{"n_layer": 15, "d_model": 192, "n_head": 6, "n_kv_head": 6, "head_dim": 32, "d_mlp": 768, "vocab_size": 1024, "activation": "tanh_gelu", "norm": "layernorm", "norm_place": "pre", "norm_eps": 1e-05, "positions": "rope", "rope_base": 10000.0, "rope_fraction": 0.5, "qk_norm": false, "attn_scale": 0.177, "bias": "none", "tie_embeddings": false, "parallel_block": true, "init": "normal", "init_std_qkv": 0.0417, "init_std_o": 0.0, "init_std_up": 0.0417, "init_std_down": 0.0, "optimizer": "muon_variant", "lr": 0.00806, "lr_mult_o": 2.0, "beta1": 0.93, "lr_head": 0.0051, "grad_clip": 2.0, "warmup_steps": 200, "schedule": "cos", "final_lr_fraction": 0.1, "batch_tokens": 32768, "seq_len": 512, "doc_mask": true, "train_tokens": 169500000, "steps": 5173, "dataset": "wikipedia_en"}
MLP neurons of a small language model. Each row is named by its layer, matrix (up: input weights) and neuron, and shows model dimensions 48-175. Each number is 128 + 32 x the weight over its row's rms, rounded and kept within 0 to 255. Numbers have three digits each.
A block is one neuron, or neurons of one layer that tend to fire together. After each block is what it responds to, as a language model described it from the Wikipedia text at the highest values.

L5.up0:106181164138101154161119158116204103131117070115123146118153170143154169158146134114135107091087124122072103072181081149077120108079148122123135166130144101160087104106140150133139169149140162067100108159097126111145173111155156184138147143117102093070136137135179065093099159079116117137086101132127138073093147111099110114148141096136086127188116158123119111142195082154130167117164
L5.up17:036162203114114116085130111196166142090144182141095128167137127048094104086104169132057112142136140088103139111140142136109122090123129152065126079176135119120143127127152083113221132099116156119161080131083167123127191128118156118130077115105174073131097129170124119164099152095152153136154118163134149066130111091105092098134095144135077146140098153132077122113188120137143097201134
L5.up117:113109143183137117146172101149191103121170175152080120132181134118083098106119092147105104154113117124142151114142139138120191164105111131131103091134132136116150133140118087155128108120184140123053152109093134077128145137133104155147144156128129165077087136123139157136075139092172199161137123111146159193138150117132165140132119065138126091099056139122108142071093103109181150101149
L5.up154:093128160101159154161127101113170117198150135167133159115087091121078148161129106115095055085177071135149142135124144080177147153063135110062142112112199116016111139108143106195146132129099132091104105177081135162135088144101131101112108157100120176094130148095100153085100144105126138128084150094132129185129160131184171139131154124141138192075112064134116161038125105154161096131175
L5.up207:083158109147111104189131134065161152145118069100118169149146109140212091127163082140135136065109146090156101074198124155124087138079152162126149118103163157105151089131117163152121169152083183104180127117147130087125102112187149113123109088132139085088177128184168140145137109117119115122139074150104122153162148135129159149124099075099164166105149138122186172098122105122150161124183
L5.up221:140146146141103077111161125107112129122169189131086140096141141139147153181177172128060081110148114125167150125138150113068120121086133105125131124087155148144113125134104165157120163133129127121165125129114202103134178162070184174115121179168112077107066181180140112115142144193178116115120135154116111123200155120100117038136123079145104180136151126162137142076081107058104115056119
L5.up273:142096169098191156118142169099101111144166119125072104123117127132159127114104194132070166159140127083102085101116123111162068075155123183144121154138160147113185200068125098158148137115154123126168105125110093112126131119066117091108110117118118124132143076083091148108038147092125134125119096153155108080151144108100164193152094143197158146141131162073210143094137101147121078125170
L5.up284:156107141114111107103124071070095132167102174101104115137133154140153140152138142101132143150225073098186166163123131078222152040072156131134114100133111146123129176137041092159145138120117128116144153089105052104142154202223179142174151089062125120083086135164124111142153144173099126129144158134158123131106073143108106083133128152092106120122125126117102099176139132099114144168147
L5.up393:099102149077140126137125197142136132124141117125168093077134187120098097089148098150145174140139142207119077091120106173170075105118120118099138115078116145184141144079103123093136174127163099112104127131125158137127149158134136174153104142164106154097128095126091178141199109141138053182047075074112147164164118095138106134154127042137173101085127089111136141082125095106156139118158
L5.up439:135145100090178146095157149083147100128101081098156140114112096081063133141189131127090164130203132115097193096151184081118080150110128101184119114136120125127149145138153114136125160146114146145123063152126130117100156151102122138134148182102137099103193159158152087161147134124175148133081049124143089156153100087077188075171073105136092131164084123091154149141121134141110075138158
L5.up489:095118114078053126128135199136191077156103132142134128179062136170120140065112124143147124113042102095101158174168183150078137113131132130093116079155114085201137123159123124096142115108147099153148120172182173124123105197150119164122084129135083141121123163140166084107095124124135110145066094115184144075142150133102162097129103114124174164098099181102114204103114087159151174160162
L5.up522:082072160039106148122116126101130147167181139148086121094176140095102119126146146125175135099152119099056167102129165139191121120107153133088127090112054059171087091124097121175163121139139138140100185130142127124155081158170138150100145120102104130172138131140153126187125176128137129175085122117095085163115164153164138170143045180092120108170066142142074108099137064067165130130142
L5.up610:150153167081119142088140080155156083135100107113093128157079100126150166142102195107139163122124171073171150131107119157149138169151129110104098162086187154111113106144091172153117105165130130098119166121185142112106123119092145185111155114154177072140180085134150089161084115122171138188088087077115131132130173111087140176164136119165122142118179133183042124139055136110094133127144
L5.up628:099172184162144155156147088105173125101141139086157104100154161142132123148116157146141149137111072139152145133067146058096104134083154125129167116191168097093143150189101130164151120111105105110090100066092097093169118089158155115071136124103135187109135120142156144121127149081123158097069187167204152086155127105107153149193112128139035095119108154147161093140145174194166134148117
L5.up650:158172128106106128176129136146186094125130145129106097150108127120134100142122182063158110120157072134145109104154154098181135089129132129101158158103156112109125093085058142136147109103125098140123166157069153068085154159138143179130112152129117166184160150208125130125175102077155107132152000083123167173133174096127151099092157137075174139093148112128049131113124094155174170122167
L5.up681:123140110118157182164143165130139111093112093086173060118153157143176135175097138135130112133155144121161099129088163122119108098058145083068110090111136138131090134141092126117177144083187176147159117186060132128135144203086189172097130136174071102130145181173121122116126112165139120149087093115082132120089201157100099135169130067136143166109157157127151174128165094150141139091107
Description: Early word-piece continuations. Second subword piece right after a word's opening letter or two, often capitalised, as in S-up(reme), C-ent(er), L-uc(as), A-ir.

L5.up19:132113103137113098120150182105103114171117086071099197164193160151095098127132147157157168092102124087085132126113160207136158142156143173167114120137107109154097120171152126101117176163126183125056128149120131162130115118130154125117112102139126080111107071141082142190202074106097165179074089139120155130136127131089109136175137107126163082112113158123124115128136092113116048136127
L5.up72:089142140118160124142081153155169085113177114156158153183051149137149071090158156095120108119063142107182124087129137124106099118126093147138118134192146100096139199108083091097134118140167165136166125152064119102113151104093121147170149156122127096164071115078131138133088092112154156165127148063112087140156116114157099146084100129147171136122136116153068120103064041181121099073096
L5.up136:160098196117125129058080127150118088047174184166116136125137161124105116141119051144149115208119115148132165119165134108137157155138127122126086146117145090050091115141148100119162131101115124121175126138096054158160147145140107132119163112119103137163134154126107182195158135139088232139206101134130110118197121116109105144075170124141060134186160108056144106109132128157107079129152
L5.up189:119077109126127117149109176137070122075143149094116166135115082070124168146114165146110169122184084169078157132153178115153130101161138058169082131128134145128131185078138161095105126161159161182172156183134154151129125102137161173193149093094112163141124114104092145148056123074113201170134090104115105133179197129102167083051082101151160184102112144099123119131088112107132078138089
L5.up202:138103115148134156103146096133100155107125140112112145158094172078111158128095118171127076080119179106167098098147162160160158168146117138133062134171104099098072098163087131172138079128214114127124142187104117122133146122149117090118121163118088149141138182140136130166079111106186156143140117051126099133080202046042218146103073139158121071131093144106117154164128123152112155119098
L5.up275:150162120097147135128119114139080185085120061096147159150102150076121129056101125149116090126119138116123098104168161125132142112069071190121107108146170168139120141086136105141141118096122146054169161106047168126074155119060101106139112110113171158115115137179127086136089128124170187151140107080139110068170153083139176129128210117124174129121124130088154210124111061185134110138155
L5.up317:150129077137130098144141115126085099115117056111161082140170143072101128113163188111083125125085138129159111170158111167154118147081152120156133080116136156178101119049095101173125159156206106151185162115142113138144172177000130165122166152108117085109122094153072131136096117176119142109168068132138108112139143083054192205117145158128129101139127126138076097143181100133091126101086
L5.up376:116102106158125076134155091146166148154148206154175118115102181097168120119074139147054149094142141121132158185179141146118087091093095144092113097127129114131122145110078128197134120113120091129125158114109144112059074122085159154093153132077114098168144101134208129118110073081101135117100090178213097078145128091152143131128162152145191132130094082131140163098111135118168113094124
L5.up432:164114123184160196142134103152101176146086074138099179166152148133125167135130122098072096120158090126025132135059093138116133165134078206160127136113057144123059112142125091109102127160128131148145155123140069030099098141169136051135169099170178175131101178192172134117106136109185133087110128142174131121148072132130104160169155130126128111146127075213162142096082107137159137086119
L5.up453:109147180143132119137159126185168183114183103095114090163117123110142125085105116145111124065108135118097114112166173105166138079120081205145198114162088136090174152124112116174136091174116138126180143083158122117093136157128078171143167108085138169113091137132126110170063091056133142102136148132162126107146141174104189105126102128131126190149160088157167124142161119198116065141061
L5.up454:144096136121161123168164028145086187087133060179132098150142111122126141100113128127159167089105158082129162142118118155128179140104092125127134141171131141120128172092131105175091089151109097116138174105168138153099141156116166130076155132147131136136140092155118114152136023094155137098161106141151140063147194140091177148131109155145152097171120152095118071140162104136031144101083
L5.up574:137142110127126127141079122166137144107176104130134150110134140132131153059147125148069140121150111099100099070135126140137086106114081195123131118165117192087101143158148085159094117134124152090194172148069182109096127132154137128138127121157126162109084139156134085168118070042121161076155123111110123027130199127138180137148126134122136165105149077138149156095115097158142107126145
L5.up644:145077140079144135133116094144144107107142046255086094185149183141088128114113116129145110142122121081111180124122146151092156136099108152118094076098098162075108130169131101137157161101159126129100128096110105152144157118081129181094111170157179108097122119184135115110176117118121151092101098069137126047100170082120132159099194129122168139125154122146114079176160076124099155143212
L5.up654:127098110119124147105124187135075136094087127125138158124091108059181175143122169116101144106098097103131152126118163146140141062171113127130078123165207087123154165140130143117114124131128120095122103155026144187118085126121143152102144109170157132152089094137132110143145113105126150171161097143157086117109155087112094098117091116136123146171162155114113125120136143134103075137123
L5.up716:141132145128124153133132148148143192099168073078114118108113089118166143085160088172097127061122124115129088068151100104141143097147097197110153088148080173095144163132158097165179116144078141095183212100133169120084117135162144117133137074130152102082093114142133104208099081078105178090145089124135166065155123113137196118126144153121135174096112086117144141097116100172122098096107
L5.up718:137091130128071149154156147126128175083083105110072143094118123078121098163155156133139116122140167187185151137166140095090155184090083162101140096126092163148094177047076112100143090142140096079113154139151192211058144142142117121116149141148135092132088130160196107123043098166129200132164140162141109093141112073102123107146076132090104154142149134100083108121094115153065175142108
Description: Paragraph break newlines. The second newline of a blank line between paragraphs in Wikipedia articles, after a sentence-ending period and before a new paragraph or == heading.

L2.up678:141095172107075165128127186162158146150150145161115103180120131126105176134130187151106124113187188065149142131105163081160137138155129130153166147126131164134136201147125129127108118092032127096094116102079168117132164117201081111029167074119126105149135168085178138213094158156146164110124101111147117093135132135107082139117139123116132138097127131145127131074081121187135158155113
Description: Clause connectors, word fragments. Mainly the subordinating words when and where opening a clause after a noun or comma, as in "in 1271, when"; also word-initial fragments like pro, sup, ub, Ph.

L12.up35:117175136146109063210115114102157160103131106075087075135081135120113112181094115116160074142167107149074109097173110203139144159147116113143110070095107172136093070141107083100077125134149091109192157088104100172139110126133086135146123055153081147125147154134174142128083096139129124128132196169158096132092166148170141092139208087094126156115181177082150138090133156101139122079145
L12.up482:127143135150138094114139143075127135088146136027099141143149165106116099165162161134130113125175126170125100121119102118117145112209133108103099120095050177066136106131101137172120107146146106137178165124112099145139103163093149167135102144164103094143115126131161127146128081180116177081151113123134128162145113085203151122070129094116079123074125111154096099098126048145115152150062
L12.up523:141086135115191133170126179152125098094137124122114160113115124135109178191111158104108150126124064129132102089133121096090127100127132162130157116134124152143097169107155122168160119130181126066144108103060108146109187153154109203175097120137165117146082082151083071108090109183123130091122113148090096141124129105154115109178141110115139119153166104078065152112133102110043140103105
L12.up572:128136120121133099114104185080150121130127117117119128172147115093132062170102125128106155190129102080125167130160101104145142122137154108165126107127120152144103135084120125160049130125145096157148148175094044127125168124119153150107169133138166097071124141145093188150135079145120149159084126082141099086159115109161080204169138136074108131128111060183131103128104086149085125132125
Description: Month names in dates. Month names and prepositions right before a year or day number in dates, such as on September 22 and in 1964.

L2.up453:112073126130143160166115093111091114219163114150165172106183151098035084113142141137067105120156179071180140140093124132135182091086077128122128118141111152170113097130145087178141155127151184118151097102119157131061136116097152168174115096117128144093180105146129099132093155142176132124154139132161194126129114101121182142106116153082138125095062144072106092127161055171108096116122
Description: Closing punctuation, role article, word endings. Closing quotes and parentheses ending titles, quotes or citations (Missing Muffins", 2001).), the article a after as/became before a job (as a sideman), and final word pieces (H-all, Societ-y).

L12.up197:128134105145156101115142114170066174119132125125130157167190121155123103126109142094174164135169117159112041099071130103120137103155110159171156111126093124151101147085090129129087119165103169112106081116102151142127122140141147172091130140152101083123127113100137162111178145137115078143081115115137156113140115124096156113189151127060125142136167116170159196117114080185123155077115
L12.up229:101123109109102089154133128119120148132059100151106113069129095143143155117166128085054126125154107155136124132098172178136183133136160140166175166099108066105122142124138140122104121173138140123118120092084101134142101167140128128143104177106125136157124107053181030159118085050128060066180060143170139143122106113147116121147141184101131096198108159151075126138117090209134124214154
L12.up392:145130171164119112145160056142163185148126129183125145172155070108143158181148103146094138109146061098115132110082152039066100179107174117159138096150109132169093123112140130166123169108143198052105138165133148124147111120135065167115147155165098092120154087128158111105145098146150120122158126115169123144132104101126136158179112071132135105092133149148185110052083106157110096134106
L12.up636:127158195133154088128117124146153192105149089120082127149125061143147170139136118136082132126133103099101136140080153042242110094140195145100148153130141143180096103111124088118123081115136158122146119105073152100146081127079182137107167103092101154140118088149106103166113143089115153140092123126186140106128170091141161160148106160108170143111107117141107050124095120125206163124152
Description: Mid-word pieces in headings. Inner word-piece of a split word, mostly in Wikipedia section headings and table column headers, such as N-ot-es, Hydr-olog-y, Pre-ced-ing.